{
  "n_kv_head": 8,
  "extras": ["capped logits"],
  "lr_head": 0.0203
}
MLP neurons of a small language model. Each row is named by its layer, matrix (gate and up: input weights) and neuron, and shows model dimensions 170-340. Each number is 128 + 32 x the weight over its row's rms, rounded and kept within 0 to 255. Numbers have three digits each. A neuron's up and down rows have the sign that makes its largest values positive.
A block is one neuron, or neurons of one layer that tend to fire together. After each block is what it responds to, as a language model described it from the Wikipedia text at the highest values.

L4.gate22:101146123149117104136178113179134165123146131151145076098113111118096138120146138165120159125079130084159121123127120119088084163123141084117195119122105138107110154143095153121125107084174071145178147160064144137121157076121097123081148172053081170060150121181220091114148155132116163139152183121163125069143112117118112147117186142145034137132112087109119101103110130189096102151109138114145168150133150084095133107109098171177133088137152069131245132130184140123123105122153110149071125107117119124107108132136
L4.up22:113074173173167118102105126134186110160113149069112164120087113113126099130147118142152116062080113127098125112140153090073090091149125108150141137132147081114189159119083121138098164110155102183131142135132134223132119115136188137084149106122097120147137127198091109109070094165029111122153110168155106067133106093089119182055110109133148155140148155115157126142171124133088037164089109183152066112112136125151135103138141091090126171116073078107078126111105121162136138136163086082076136178085161109086112158194
Four-digit year tokens

L6.gate202:069107193145100112124104114216164120079143114112143147111145161142163052158095146171150095142180139098086173126152136143133147033060139151141120188111099106149142099106126115111153098117199109115128171119081092094135138074111069130073064121144159179137178146174130104153083047197083115101094120124094149080126118102142154130121142114128143115091129086121139102155143156131140144130096107125121162149158109103119192164116098102110116086107092123119132107141141083131166114145056145121174162154097151157115119119062
L6.up202:105184095176091148177087158185114105119093145148139145148177167100090068165163085139121159121086159110148148138160124141103142126054131056188125182146146109094131119065130183148107130169141153102163157099129106140089089135156086097192123091072133131149172097118101125130145121186157167154142149099115159187131125104113209159161112106121126154113090074144149141152122161170136061156100137172079083136162124043104106096163147187180106092152122151187159166126163169118132067181181179111110102128103115161143115123096
L6.gate285:103139158127093162141137126127110109045118160122119129123109167137121193126144131115063175113128137030096154121153143060146159129077139133185208086147148099146116162141158136140082112098167182118118091101124187159174128181128164176094130146144183147141132135123126145098096154190121146081096101150141104158170122129132194130125147150127111139108135091167107134174169104090181119129135143105128126124152181178128179204145121091084142093137125129168164159111084090104087089127104130105114141111142168146126155138079
L6.up285:086134166134082099137160088165142115120124120151136083109145126130123094142121127099106096156169146085129148084166191040089193113186113111107092177132071172141100091120108167137160102187153195143128153105193112138101176146150105125138138164099173127099144170122088162137112091107126159158124142162125130111140095060104145127168089051119185069105107128102151086084064150137124070157109124161146130090153135173065141140084139116119139126142105101179136163069122105103069135118172190182171117169093149110128142187093
L6.gate660:148121105153110151109172118095166112166099120108098124128122169116075103123091200162116135118169121108112132129140150087189188142104149125180130192132185130134184103059132144116091132110093137143146148085161107125153143132159083115201133108109173154089187065138158110159095120150127102166189126147103125141084125101069104173146144147077163124134158077155120139146093139166106153158155114074138106124135195035122134074097110075088115085139141150129102118159138137122095164129133157158131145123157135121165117199125
L6.up660:124183142096077126160139168126122180167143192168119077156117130143117091100106132120153091061132136130065176124105157122138196125134117146136137116127138114095165150120158191149094171139165099107150152121141108121112102102158139163112079145089099137162169135148108081118140123069134160141110162098137194109148055116116169097175145116130146148115140101073178148164129148143169083119061112154178179152101073126117145120165109128148199148131113142079142047118118102105142133129126170143134128149133142132093186107168
L6.gate712:190155157146140070179090125110126068124120172091080073087085088134098183202155121149155066122175092100145117126122096131052123081159112103157158147126143121182159071097159083127123151128083143160204128152164091103121148167087132098129101123190100112122121103131146055198177127081139147183112179122141063067156106059116138170175175129139152121134147131188126141169098081196103162155112095120101116092131103115157168139123102135106131170166179065131121124160134109087117078141122105166137097122065130114139139126139
L6.up712:137119114126095139052073112151126125127160075129130070144133169132089153073164135109114086115170106143075094153167172112127156162157179128136147128170109102098086137172155122124112229119141168174114133109113103175151063127196154040121103112144121139108137166140146139130109028126174129130121162081126076119111132154136097102099102118136145142171155057122169111135145167210192143140076152140079144151129160130159155112121129109058113068166072100166090199177103126135061182118140168135149063150127160166071122152147
Years in structured lists

L7.gate250:123139127106173136114091100192180128074150073110130128133188142110094175131175100208141085036123104109180083061091079093186099190124118112120182158146162130137122105182080166097126168093100133134145145170063129054158106107145123146140116114122176115078176118165123122061165178098121154146159094148084136196134137181107128139104130165094127125127198128109126069113141134141146095169132110130172125102140103198145121111131081115071100143046166091116188104120137168091136152151160102164140187099131106098133181113140
L7.up250:174103123129024154183120114178070116170128161187140149157099132059064182186149128161185144160054134169111143100112147063110122132098094114163116189164121077064114196159139194121128128141163180175143140117128094090161173102176161098142134096133109164098161173110132082071160141136174062114161107115182107061090126114134208095087123112144150124108165150104149144148113157129147180148136128146139109134110101086102126146139115132161189112108123153122130102087163184152112161117122109180137142089155105143151140115139
L7.gate278:137115079123135112105093095143125151151117105174193111100068114178170140112131150128123130107134139151179096099098138161146195153147146159109097108097069132124138142156073121173106071074139142137125103156147131119145125165063068179090134068170166082144188051165154131088106102121151135108091137120112150141141143137098119112171180149156164132120134103122092127110140181199102111128140163083109141098111161118138124168163068072112130121085135130132200072176099127152103173149092124165110149175113161133170134140126
L7.up278:183103207161160157085101142161164107115075123130101138066125149085173149125201142163112125136181100090092135169114138124138030131145133102085126066159106107108124174134127121155152106089079182108101146084159130183107113074231096101096124159120099152211083056145146142117112128132144131096114098121199105149157138159163132148100123095122079158176145080176144115113136119187172089165100173160159132145124135151114100098146101114120163127105084174141146089147136127078090092087113136126128175081111103135154084140154
L7.gate463:144135146154152140173168149186170149099200110099110113106108169111142203095130102154183121102136143086120088078117139104144085088097109160113118182082170089131217188133048116132080158064156103134130121144136122148154185124146099116178123134136118090107062137157133115072057141139103157094154091129130187144123139166117164096124177092113162063049162146096101155080138085089104110119110075093170124132128135143077113170142133157125133181134123195171108134158122144124152131125131096120193063074130150156175184115161
L7.up463:167099184065120168133143099114139195086083129147161098156161131102139140052101120133167149136142124139128086064160126126095158081098140102141127162101107102163196125168111123065130169106163113071145131057170153117163163139151100069141144096146139147056187093183151205098090154100171149110130083125114120080087172196124124148120119165139183102132157100085109126157120113179108124104136102110138128109144143169141196106138170165108119120140118097131161108095126080142083118087175046085075144118158153115086157120116
L7.gate610:103105120173110140115065134172098063147123086077166140147120166142152120065183090145219129077155187073109101137127134075134131133142132159090136108142111072116166160134138134209203154067123181101092137189147100137199151105102098215142145099139105137187098172118170141084119133147136140103116151110119099095162102165158076152098156093069129136123082081137094131111140095120130133163099159149116142141091123100085101119119128157042152130113124166166100189063135157153118114105123191187126205105158120128141155134135
L7.up610:133127124125138145123127172119123080129122091113201150133137123180141137186196126186138110123120119128058105165086153124158132171152180175132166124090109122143174075115094165152153131076162104123131119120091146206104099141101082176195123116095161100111137163125095142077102133192114145087139086100127174078087099106129110137133185068125131154155074116087109139164096162093143143096131145098152151100151133130142162147142107119140186122128123186145121157132164190155135194171150140111104191108167125142172113130131
Acronym-opening capital fragments